{
  "n_layer": 13,
  "n_head": 14,
  "head_dim": 64,
  "norm": "layernorm",
  "beta2": 0.95
}
MLP neurons of a small language model. Each row is named by its layer, matrix (up: input weights) and neuron, and shows model dimensions 96-191. Each number is 128 + 24 x the weight over its row's rms, rounded and kept within 0 to 255. Numbers have three digits each.
After each neuron's rows, "fires after" lists the tokens most often just before its 100 highest values on Wikipedia text that the model never trained on.

L7.up2319:064154147108154144118111134117137151143132107141143102138132118125108144141116088132143105092141114125093134174113116097159131112111136132140142116160093116144160104141146187096119119119119121128140143120131122085130145132088192111150157129152135147092099155127158084079136111147145126142
fires after: " (", ".", "202", " (−", " ", "-"

L7.up3167:145125151092152110142129127127199153099146124097130112110178141165158086130150076159113146149076112121132164117126125150128091145147034131136126141071180129123148086141116124112168136144114124141123123129154143087108105131124153124153107126165073125122127136117125135164107103151130124127
fires after: ".", ",", " –", " |", "S", " Pos"

L7.up1386:068112171126159166112131153099113161150092095134154079170133134153099127157074149132138123138143131163131118128074132139140124126112151130175067166171154131157133133132136194129146098175120109096123129135130152108157126104112159143115127111101099122128147141113152167115152087125155099090
fires after: " the", " The"

L7.up4459:160131129135135126106120130118125129161071093094107136166159108076151120152142154149120169131097123145091106080121131169159127142138184135152123149168100067100131149143145125123121112105131184123129084138163130155129112079132120120114158121126131148125112113124197125158111131134091148136
fires after: " |", " ", ";", " /", "4"

L7.up1866:142121154133135155137121120142129130128183171129118112156149156099177122104134106135140099159156120112140109138138122125156108120110141108101151135113126107126097122129112154156116122114118206138124135144098166102133105110158127139119124128120161147096123106103084076170170109153117102119
fires after: " ", " up", " |", "2", "T", " T"

L7.up3309:120104142149143102102134127117133213109135105143144133144156104132182083131163106179142107102147140099118123103104158098134111119106148174110148108140152136106116114112134129134131124117119150100143149130142121110080117134104090116105100134152117096121130157061107134093111157132147131095
fires after: " A", ".", " a", " an", " the", "A"

L7.up4062:119135096181152143126095107083161134097131165102123154159138155112152102135177142143118124158098129138140164091157133149142147141172098162149160145153097110153176112105135140120139129084090143110144128126139125145142144099112147137134129158119097131106098140110133083153149103153120143105
fires after: " ", " and", ",\"", ","

L7.up2719:135084116136139106135127146142118112124097080132140132141093133089120151090184103133099121163104131132137148166126154127115098163145141152107097113176134140142100152079152178121117111125116104126107097115065111106165145107113135113139163145141125140124103099112123152102166162140130109136
fires after: " |", ";", " /", "9", "8"

L7.up2908:151136123087102125131129133114134164107124082104107147102148086168170130178152152152147149150096142134160114158103156150152109158116125154171082157110116142096130132154107125109149150121120096126076099094147119129089083102105126131097140164123087138115132156134169115157112081163151126089
fires after: ",", " the", "6", " a", " inside"

L7.up4351:117130122154118131142164111133108116127106131124141129153129137135146140085133120141129136135140131169119105180080146164122135094115146128091142191168158123109130110151063110165155084129129142142151087153099160131119127092095160098149112108128116122103121136130123124090106102194096140146
fires after: " ", "195", "born", "198"

L7.up4265:103133156124144087138108162121158144132145118142150125097121130127109159132119142166143124123102164176106132160094136113128112130126158134157134123115114154148130152152077080130127157131161135124103086131096125091104122095121153137084143096117102161123129140146162094144108129136164146144
fires after: " the", " The", " were", ","

L7.up1861:117107168146166152174113207097099171092098147142179098141138123105141090109147089130125136097045133164065120144101116104085139146122149168182109125134121100159133157151132063122117110146116147164058122127138146085149101116139145164084136118145109129148144113155143135115104119131121174124
fires after: " the", " most"

L7.up923:099128150182175117069120125138135138141154060127123124209168062098168102120198124123147127122148138140110101116100124090167132155115146112131114131127170118106087125112119112117160132164136152135122146101169142135122133148129156109126086107206092129108121136068125142103141144127148109107
fires after: " a", "A", " An", " an", " A", " for"

L7.up2981:144108116112207142134130133132124131159115132092167136105155118142134178137124042118136142160125118128132152100113118152150130120117141175144090130150105170099160128144130142141107080124130122135109122140077092076157127104097068117146143151072147134116159092107145102139145116144123112147
fires after: " ", " −", " |", " ("

L7.up1663:117151143167150154095200131135137105153094058060134173111114115150115150072168110092135097139120111126086136136133121127108151112144105129122136112165161166126138123103123152142135134104122129139141068153155111162119105144129116150117118120125120141135118099125104144127110158125133119144
fires after: " |", "|", " No"

L7.up971:148121105123163122121115122171150164134121071148104138143164144119161135165133157129114133145124174092115112173121149081173130160157119103138134120123156141135117123088117101094112096122116210173130146140157143115065104111114118154140131151167103099085118147135121141115128100141129106139
fires after: "N", " one", " N", " A", " An", " a"

L7.up2892:115119114142124145148167123148125117118122111120158083122095130108138150098144123123092121135124155127112133093122125135109119147172087170131142128152160121121113085133095120110126124133121110110135123150124113148126099093136163112105107124129118097158091120118129149126173161135091156178
fires after: " |", " his", "st", "th", "1", " her"

L7.up2138:127149120146140141128142137131105133153132140114134133163120160160121117107150124095070114123120118115153152133111142107145080165150140169125127133168124118118116148095140125096089117143146128130112142103142157138120122121118131118062124128142126139148150139132130138072137147141125153161
fires after: " |", "–", "0", ";", " "

L7.up4558:150123119118131135141098120124113162122128075118133111119130132138147142058193077104142103117145144128136117115101114125178131123124140140123133148155100147128081124112098116107113114158083136097113061091085103124119149147121162157105137145099130117136091094092108104136137119144120135116
fires after: " |", " ", ";", "0"

L7.up4442:124114115139107097106102128122171128134113117109103138149122128131144144089119145150146163189115112175107105121111133120146099142160079145144132133140129139131129134135099197155133115085109117105128121143095125133083140139114074138137154137129122153094121120093131164133115100161144186124
fires after: " ", ",", " ("

L7.up756:157141109166158135142130139113142147138156074142113122161151118125168113165158151118146093123106130170117128123126141116177157112120095139133150122122160108142099145155121087113166125137125105155072130061118121120158084068169126074137121123155105122147127126147140132141156148131155164127
fires after: " the", " a", " one", " an", "As", " As"

L7.up735:130152115075117134131133148140154101100118126109128133144142128161107128123140116163110097091102113136115156129152159122126103087147099106105139093122140154146163111151158126151180130192129115124138161141150125138119094098135151124118121109152062114168115100106117138146120131171104110152
fires after: " |", ".", " ", ",", "1", "\n"

L7.up2207:078121179164131132123135137147111143163144087103146155118166088144137153160152130135114119199132122147145131118116135156140105108114115150139105132125133128131143104111135141120133135155105134111097153107128121071170109140134147144093108115150150128153094129150155126129157068145146082137
fires after: " |", ".", ";", " that", " for", "|"

L7.up2168:136126121102210150159081145110104135141166115159119099135081119132175145149177116089119119138090120136124111123109124123150141096133091187104135120152092187151101127151166153124165121109117119122117159115065113115141124135121093135161203141111156155110114134072089149179152110137092147159
fires after: " |", " —", " ", "0"

L7.up925:051126095098153126104127153097154151108130153097180110131146157145121103110129130127133106131125138101094151142136134113143088127150157186148146132118139089152145118160127168158145110196136096112139153160134124124194159142129150158080107082165126145102120135118191098121135153152152140166
fires after: " ", "-", "Group"

L7.up4274:108159128152124118151107133150152144120138121101160136140122142061129147079138148118107127131151110136115149130123128129087072154137140118124151100160130121109099123140139177185115107127142112128153093153151115132123114123132121159162107081102146127078119062127108155156095169156145141190
fires after: " |", " as", " New", " Team"

L7.up3623:061134155179105153110161147170153128157135098109148150145100134075107125146128111102097077109130153179121121121114154115071138157140077091115132135138127138169118127103087163137101126117151107159132095128149118156136081116158143144165115129120138136108088122102155127089102140163128138095
fires after: " the", " |", "|", " in"

L7.up703:155133158139111142129122185110138123168142132122160112153138120112142113134197102170136118128100106097093146100154106114134099112116168126132122116185096112104114183142135129142121138126148121144114094127129147143107116079100137108093129100099160111131153117078135097118156154125122139158
fires after: " ", " the", " |"

L7.up5168:100113160114131125091104087142131130096116119098096124170177143071143113125150117138152181098115163083126155106113137146120134113141090139121106131195111181119125111133105145154159091071069123110125094146131141140106093136113151153110180145103173098118100142143113095109170126121146114128
fires after: "–", " to", " of", " the", " in", " |"

L7.up3435:108138188100116150104145163120163144096148153115167127116113132131116137143117093098127139197153121113148109101115140165130092103095082138129107161098148128113115144168140132158159156122165145062102120150129074154138110106149171129119099133135162161114138086107150128121142129130167116152
fires after: " the", " in", " an", " a", " The"

L7.up3310:077127134076139115116098149118108139114129182116117125125183120131117182121080124098122145130154129152126122151135142145118109114141092117158112121120142147128129093128118140130152148161151139144136145106137103111146122107106126125117088066102119157125110112158132116154159109156096110164
fires after: " that", ".", " who", ".\n\n", " had", " they"

L7.up5048:119132168127110130148147119111146127174074081115140139099110151095145127110185119188119155118134067127109158131124170116114127118162135105087140162185151138119132117110091137149129145127147140109137103148113174126109120101092156152163077089118128140126114151120126116113131091131102154129
fires after: " ", " as", " Date"

L7.up3652:116158091144149143118108151146171108120136125077126082117114099094130150139161115130115091142107129100131122107109093160153118110135179133170044135144123163128158127101150142150152146125114149130132102139144095153114100153125095087111117070061116118139125124110121134157086127148153123157
fires after: " |", ";"

L7.up61:082127130115121155114107156101131146143070117111158125174100166143162123124148149129144145127128120132115083076125152091142128116114105109099108108130136130148101146148103072112163114171141126094132085109144134097126061140105110115098137156195086168160145109127186122101089108153159135094
fires after: " the", " was", " a", "==", " became", " as"

L7.up870:098123094088141118126090136094147139082083150109131109168167142151136132118126079156080145145146162087142154108133109154152070102140043129140110135118136097137131101090135112131146123159119133086125140164109089159162177127125178146093091166182106123069123146106145119119155116119156106119
fires after: " |", " a", " ", " the", " an"

L7.up3699:097112154115111149105164126143103176100124091116127149165135121137151125112208073158174134132073115116138139152118107136143103116143132181115128102144145138125123110144114099169128135130138083138158130149102119095134105144082129143114138127124152106109113113079151113121141159148165152159
fires after: ":", "–", ".", "-"

L7.up613:099124144142116153139109148129154095166135109138157121138134141103105129150124091168137105128148103164137124115140140124120133120098117162149109112164102139136166150137166178121126117104144105145146076124168151095142105132120108114156143096072108090095160110114077091175114116131133163156
fires after: " the", " |", " −", " mm", "The", " km"

L7.up4342:136155165089134147141146168135140148143141092095144144098110132119125127148151118137126143165133148116164140135091157102155093116165090112133139154157108133132139148089124115141144153134102134124132125138099126129140111176136173160144136170128119125143117093121149124155143076179156131121
fires after: " the", " in", " at"

L7.up1812:120118136102132144142092114093174152116149144108132136083151093128176093128123122151161130150125124173168093119136141138130098138142148125147176120100133124088135110137122147114095127121138142104153135131131089126140113108132096156164112121133114103141122165114131105135173073168098108121
fires after: " as", " to", " the", " in", " and", " ("

L7.up3344:101137118109124096137145107172089105151174122096083106115178117120117117140157157173117118123134149141160100157114112123130095112108150189152126151112089157160115111117124139118113123118132096119138113106125132140083087117115152140158142155135129117105147049088123089106115109120132106140
fires after: " ", " |", " the"

L7.up3391:131136125130197161131122132158118114126116135115161129141115125139106153118109088110158137168072119144138125119114134116152149194114129130086091133157110145170092170127148178116133113153146118103087166070146120164099121148108156117105175092132126147148145095113090112137144130169109128151
fires after: " a", "0", " the", " GF", " |"

L7.up3625:134113125122173149122112172139158125164114136137178105090096147151121147142112119114124127128112150174101138100151127180101171139113112128145133146142116149157105160198122086134138123116127123146155143078072098132098101117112106141146147138101113153142115112151125168132159139151114138146
fires after: " |", ",", " /", "°N", " —"

L7.up3294:160150147130137144151121150145081107113120126111153099109172121153098152092143085171116143170086102089097128117120147153139130141161140133150136111131149114118130098143141113139103142133124126038150091153117104140110086110108172135115121098143075149114115106153136086090135103162117142085
fires after: "3", " W", "4", " |", " ", "1"

L7.up1519:109116110107123150120103135158087151125162097159162106132135099115107112139164111126124114138146132097106159130155168122146104159131132147133145147142177101144164135165093120139124128180121118098139106104151093078125122129149120124130120108141062102151146101121166128098153155163104180152
fires after: ".", " ", ":", "As", " As", " |"

L7.up1124:106135099164127108125211151129133104123125114114119107138074159095140115108157064130140132099137123134146128121076125144166144100120119192145100135101127146117103137113130145122139129109154090145130117105088128138164082126130129120122110177098126159107144114104130096134097100140096107156
fires after: " |", ";", " in", "7", "8", "."

L7.up2858:109139141136190166159080142159119160136089147085152079111113148146107153106118081132109108153112127144132153135132120144132114126110089161152111130130108114144103135133115188107123113117131154108129124148122147121144125147135132137106137138161138130126126048113135121118155124102119088141
fires after: " a", " L", " an", " in", " A"

L7.up4829:119140139140146166156170143141156133151164069107145141116175141113127131079120120156156141170123170118096146111098158163123109115138121143149114134155095133110114139110172115138131122127145132102131120128152078108174095102121107135111080127133123151139122134114129141137124094136137101092
fires after: " |", " the", " as"

L7.up1616:143148151103096120139118150114100149141115131138138098106137140157147148132079118119115122143133107109120073121067099153170114137133110100149135111132125149151067135116092093127118145103127135134133130147171125175085094109110167140144106163115065136133120159144139089100114124114121131098
fires after: " (", " ", " in"

L7.up2:154124129137172134165096130072126119096118117130125130154113146153154125122140129094140195159113110182132117118140149178147115137151152156158126110128096127112166098158114141116157139117112152115129137107125127174104135080130126112086161116115115121105106133147097120146139103095113105126
fires after: " |", ",", " ", " IL"

L7.up5044:114107136114138132128086133151135158104152134103171105126108091121140151086150089125077131099142156086179119127138116156142107160123147132080120139173149108145118133132084143122118130149133154122119070163118106123139131172166134164093178140120115106136152089112138161142127153100091115176
fires after: " a", " an", " A", " first"

L7.up4820:111139082088098111109144134143133143116091093070093129125107137126143100126193099154099156127126105107066149160126160136106100113148107160100185109167117103126099161131082164145118143137124109097161093120167148130092106065121106146118111172123180126104121129132119128057149152127107157121
fires after: "–", " ", "On", "|", " On", "-"

L7.up3249:071152129151127136147096121115149125117130158169114095124146143144146123100147132119128111122143150122141113112153109163073106172136093097127137140097123135154096100126094110121138114173140154133109140138135110149141120113135103162147137126146153137106116139095170125108154129119143103120
fires after: " has", " had", " have", " a", " and"

L7.up3354:125110151165134144109135141114132144132112137147177113182147175134117152107202085136152132091138122132119118139141137210105126144130155160113111126126098158142136127200108151143163136087119122148139124176099142164136126119153064161123139107123118127098132161074111111139107138148117185131
fires after: " the", " The", " a", " and", " of", "The"

L7.up3904:137155099101136141133117115134152134110081099133121157161139134113145160144118140155118132144127133149141139153126149131110131158176131104116106125128108120145161138163074157125117148103145118149132120138128175181131161127160078100147151136105096192146100153148094131132106119120147105112
fires after: " ", "\n", " November", " August", ",", " |"

L7.up4079:087136140153119090156159191106096107154129144105154128126152155128120149118127097152130128093139113141088139153137124141114091130107122131170135110155174112107133149134146153134147139155129105126141088134119184157147124089080115129109115118136124135121110117100129085121146145085107093131
fires after: " |", "|", "\n"

L7.up4771:122107113119161116113124149128133130120117119150094138110104145169160127112161107129128157152106077161142124158121144138109095114162139104182147128111153164108096125114115150183122143152097126085124097095100133131161116142136121166115131106110159149088130113089094128089123105120112141112
fires after: " ", ",", "\n", " .", "."

L7.up3844:095157166121165148153105159138140170117117143179095098140148105113168136129180103155109154086101171095116117125117157127136134166101139138151135130151146125121132132104140129136119156151085115097145131097057165100148096080105083098158151162145132124116145133129102178135131136119124124126
fires after: " the", "1", "2", ":", " |", " a"

L7.up524:140106134160123159139112127110158123092121100117095114133129132122207120131166159114147115147118098150166070161120105145132139161141127134150126131144121102122123153098146109130121138113152154101126139111166148140177119163138127135116142137124140171086083077132148079149114093111096101136
fires after: " |", " ", "1", "0"

L7.up4362:128132119083129141160124122137164140133142136080121138124124120139121146136157152153106170133118136083129152107109153116111114131121113178137160135168109140174135114129133094113150133164142107108145088143121109115092122108137171105100136166193117154114099119159146097104167137114146126120
fires after: " ", " |", "3"

L7.up5293:123124104124107161119138144113110137150144100101128122114133143069100136127091098125122098149132120157150105143055135127141119147114102145116105178149067146132123187127160126142133143137101131088138080125147128101079090164113147144133121147153138142120121098099139108107146100132121139135
fires after: " the", " in", " ", " for", " from"

L7.up698:075126154138104107102138128139127132142120103135096134131156077123112127137139147157149141109103175101132136159163123113140067134121139159122147106127180101172107081148116119127170101118139125133127094142165149093159131184161142146140148085142136116111135152116200115140113096145136133109
fires after: " |", " ", " /", " was"

L7.up4267:108110154104125120105099110154134140135152100153133092139142167067115125161152151116118141101113132176126157080138128154153126148102116120079123129173131115153143119170094144124132096154132149081163127119113126081123150133147142146158136131135114112136131146104114165138133149143134098132
fires after: "–", "-", ".", " to", "202", "201"

L7.up3302:119121167082129123125092117127101140140093053085119124153135141162158125137162108125158136177137093123046134180132143101158117101138127161119126082172128096186155125113143130109160140102143135132140113148117138099122142111116114106155166093109121123139169155145155130178126131204147162101
fires after: "–", " ", "-", " /", " –", "."

L7.up3672:118128133153137118118105127107134153117113139135136135116135152158156138128110127138205126150091125184138074149098172155111122097144085111150139137117104195080133119154131155128138131121104135125119144160144122104139120131093112124126157132095158151121141122119109081141150099159140152112
fires after: ",", " in", " In"

L7.up1664:085078103135112080127164118110123114137148120153151167168138119117162091117114096129121107133143129116127126086150105154152101111095155148102104119167129124182134125075130127137109126099144114133136128121125139145103105148179156162153139121060120110123128077108122143141152142131133140142
fires after: " the", " |", " The", " of"

L7.up2001:098107156150139118143117101128106147149115097136162109133143146113135113131119127138114123132158154134144094133133112177140181173141092143135135152160134092176160150140128169131136112115153118091086144160102113123163130103151130164127146153108135130127141103128113130148111151111068141126
fires after: " |", " –", " as", " a", ",", " an"

L7.up555:120152129150138119137121124135128146086129147091103143118152118188143132122131141133097115117110137124161156084105120116135104160128110136105143140129122117131115106135105150149142162136155113128132102129084102124121110161095124154093145128163098129102162101135156100158153101129126141096
fires after: " |", ".", " the", " The", "The"

L7.up804:101138147102131129162176137159137120156145090110119169117169141179142113129135105171108131125127142113113137145128186139145131123118188134122170094130136145139122115109139170120130151138094116095110122119109159112116130085121131110161136148184092142136134150134165081125160150139130137133
fires after: " ", " |", "-", " District"

L7.up4929:108166126162088125115154141118132130131096122124095121109124117152148111114145100150142121143085079191104106169102144157097152150134183152178154167108131089142113096131142147180116119140142132159120087146171129100125118052140112158109134182126137126104101115135107095138066112112121141104
fires after: " |", ";", " /", "25"

L7.up3015:117108153150142120127117140115148149121100072106162097157122148154172134095182082093112128135107110117112123145098129104147119183126190137108127103139145149189109108130127138127127126136122123117098146133131118138136127144095128133119099123088083110138135107134112165080123155137104139136
fires after: " as", " the", " a", " an"

L7.up72:102130156152121101127104143078158158049115131112175113094124133110154141103154108125146137116085133151123080102124098151127137157122132164165156134140149129119082129136098161153108121091144132093118142131131131127108110089105135157084152133156097133173130115115113164130120116096152117127
fires after: " a", " L", " in", "-year", " her", " his"

L7.up2731:128132106137137129119096171091149185112083129109160119114101121156179138094117129144131102115096116117153100126111117158167149131113155178105146131129109131130099141136141173114119127094153133100088123148120100138122115122082139166119143150115080132104118105106115138104160073084106105148
fires after: " a", " L", " |", " an", " A"

L7.up2386:145145119110158084170113150094133132108108157110164131105144103159130165116142077157107173127107155118150111168107125114125108150163155138126103118174195154108138091149122079118106135113098147138129131145141090132136127166122141108109104135111127146140145079104114072132137132151124132142
fires after: " a", " are", " has", " is", " were", " was"

L7.up4009:136118089171167118116158148136140127147136162086159126144134126098157108140146043138146163141109146149142114106135135151129102118106148169168150111129175160095101153127095159138145111138126127133097109134119139116135123104129144164141109168125139120148112081101135071096134118151115124139
fires after: " a", " the", " |", " an", ";"

L7.up2266:130131125136140133127146129115119124138108082128139102123133143135152122124145092149131127144128148132108132084128154143131098145126097164135107134133130129138107107095119119134114100152115110138082115126088125135180097150145188159080139097137105124151114105101134106136142130137085133115
fires after: " |", ";"

L7.up5196:135134134170115136150134169135099091067126164103131091135084119118114126069162117150133102132143147109131146126133120129108094089140158149152126133159140142148110147140128175117128128145116159128144128144116133137117134127121176189165118094107152147114116130060109156122156109109122140165
fires after: " |", " Oil", " track", ";"

L7.up2327:145130157186105132122122132106134121144106128135116143183095144145117105147120120158107128114164132108130105120114124144136155085092137136145104171153114118151127128140104164156120136118146137101131077162102125112150083111142115091104155143099128122162111114079147134143159121118129152145
fires after: " the", " |", " "

L7.up2432:104113172067122145126117141086167148071130106137132130123198120163161117140135123120099130134181120096142074112114152126135155149134129130153110138154145158112087130134141146085121104112114149089105123151148112103082086108112126110111148123164163127071123124122156144088160106110142110136
fires after: " |", " "

L7.up3851:120130141117162132114147165113113143131152148119128155094129136153140140117127144106150089138135132152145124118144135130163098124170136085119083095126097135122129113145118097119133127085114161176085128106170161118149099089147107153150088151101096148155133116120167104092128171138175132165
fires after: " his", " its", " the", "'s", " was", " an"

L7.up5204:135125153134119152131127147102164148097144114106129133137136108127151158114155060101092150132118124137098094137117172142103101115131136123134109134163158194125165116120112120099151150141135118138125106158151146122103087113112103122102115153111158100147133123054124138101090108120102165126
fires after: ",", " is", " in", " to", " was", "),"

L7.up3800:130146160091126147100089146108118065120115116121137092155137117152147126145158121083157143145111118154112141111116133116132104084144123136085127111138118124151147113113126115110174137175154140116117168142162163083138147121139148128138140115150134118154127175108138154170108087131113110163
fires after: ".", "1", " was", "-", "9"

L7.up1041:111113119081107141117133123096158124107115138133080157129157104115135114172144159115125149101140106085129084128147125118123080163122131140124131144141072112178127154158078141111130120125112095108131084109135150167135096106137166140078206158181142123122128091141166066098127132126110113140
fires after: " |", " ", ";"

L7.up5270:101165148151207146152085114136102133144119134126114158095109105110163151147209090144129114087105142093121100169109111120121119100145187134121131083124114145165105111136174100111126155129135178123125120099128144115119115113151171148122112182138143105103123156074106134139139111123122079125
fires after: " ", " |", " (", " with", " /"

L7.up5273:155108133106124132139117149137109135134093073113143121157105112125138167117162099143159128106127087106148129128057140110142096145125124167121114110172092147133099129119106143136148161115147130116112137141137149109140126104148137123118151120192069137123132127107095087092165120116117120117
fires after: " |", ")", "6", ";", "1", " "

L7.up3042:122101136104110148141159167154078117127100126149150114204080160112125135101163070137130105138145088118146142098144118137157085122166144116093097127182100120160114135101124147158102170102111135140126104130105097114111127150119117123143117128132097123154107105082117123116170156127110130151
fires after: " |", ";", "2", "1", "0", "3"

L7.up746:113142147161137126110129144121147101157125107099136082105103128161157113124098114143152126119110087174134113126104128167118132139144133123151083144135123138086103108138135105130126125097127150080116139097115122119127150090149105123109108156150108140123135161183073107128117115113114110101
fires after: " |", " ", " Turnout", " hold"

L7.up128:148131105103150146120123150140128144132119108091087150145129134152127153175185097137139123131114108101123137133123126140125126145092147180144107105096124181131112102130157117176135137121090155120093093091106161108129121161144142105150178157124175126129126105159094126115129110125142127107
fires after: " ", " |", ",", " −"

L7.up2332:140147149106111137132100141142142112162101092143120116124164144134145131152163123121131161146098090139111137095123128095137117129135084169173155128137178130112128118155125115116144119192150127136113149123139105117157146134110163108138108144146065168174138154120108122147136126136125174144
fires after: " as", ")", " |", " As", "As", " is"

L7.up1300:079155190127160151136101119139104135161125075114127108152141131065122109112118140151150143118151152138089142114082138103148139148118163134136104179164117122127107110149120160155117137153141114081140116111119137090114097101137163137108125157122159122141126090123137153120145128120119091165
fires after: " the", " |", " of"

L7.up3451:117146126103124161134135133107096186144129119111138115144152138184146125134125137130157110171126117166140148126120137108112126117123091162156120133125118115125133170094124147125142125085142133126130119148098133092146108129113127156135114174090082130101146146129180142153138065137166102078
fires after: " the", " The", "The"

L7.up4993:100122167063124118138076099151111167119153142139119084096178118122150159123148134135101149114123136122150105151127136147134101109120095143141126106177163118134135109156095118107122105108138127079133114154150103122113144141101115136119147139168090147138135137153118125143167138121140155123
fires after: " as", " |\n", " to", " As", "."

L7.up3037:157148100107137159130084095174127128135106113101105101194168110106136095147163124159117121129055119097092121151123155167108113121125166129084120107144129137136148122155093088120137123137106154124152139096144161157103079112145129129135175135143182132136103118099115128140159114156151145104
fires after: "–", " ", ",", "-", " –"

L7.up432:108109111142166106141131120129101120069122144098086136142165144111136100092143130115117150162136123105148077171137103148106139150127155146084143132135139133131137125124132116108123130145157170122147129109151147102109162107162174152155132150157114148079105116167179081111167143150110127098
fires after: " |", " ", ";"

L7.up3540:128130156157106169120179115096083130145106067130105105119109168136136110169123136130147122123124118109070111139122157149129107110173099130082157139135093085093125150099096085142125125129128155120141111132143167131176111134105089139104163137120127138101107157127142088173119117122173104122
fires after: " ", " |"

L7.up1433:138141185129128136142130139094148156130146189168120097092128173184119124143135078116087163160161175121126145138110137137131109119125102141108122144119186109131119134092133144130128119152153164114116115134123155173088160078117158134093151147142124121121117096154126123127112149173113117135
fires after: " the", " a", " |", " The", " an", "The"

L7.up69:090091171149151124121155138119131102103136125167084111141155185106105134122119129154079125137118084108134122133127148147148089136124108118138130139148092120128114127138090123135144106152083177139151171057085098166146124124091137140091093090095113147098117142141134111133185110119133084147
fires after: " has", " had", " have", " he", " who", " they"

L7.up5267:067131168136137121106131114095196137112144106090094130125145140112132141115107065127149128137115147164116083137101151150085118125130125140150132118150131150115115142152103149108137127124094136125137121122172117131119110116109134105168119112147153120096153098108118129145150123101135072111
fires after: " is", "\n", " was", " \"", " in", ","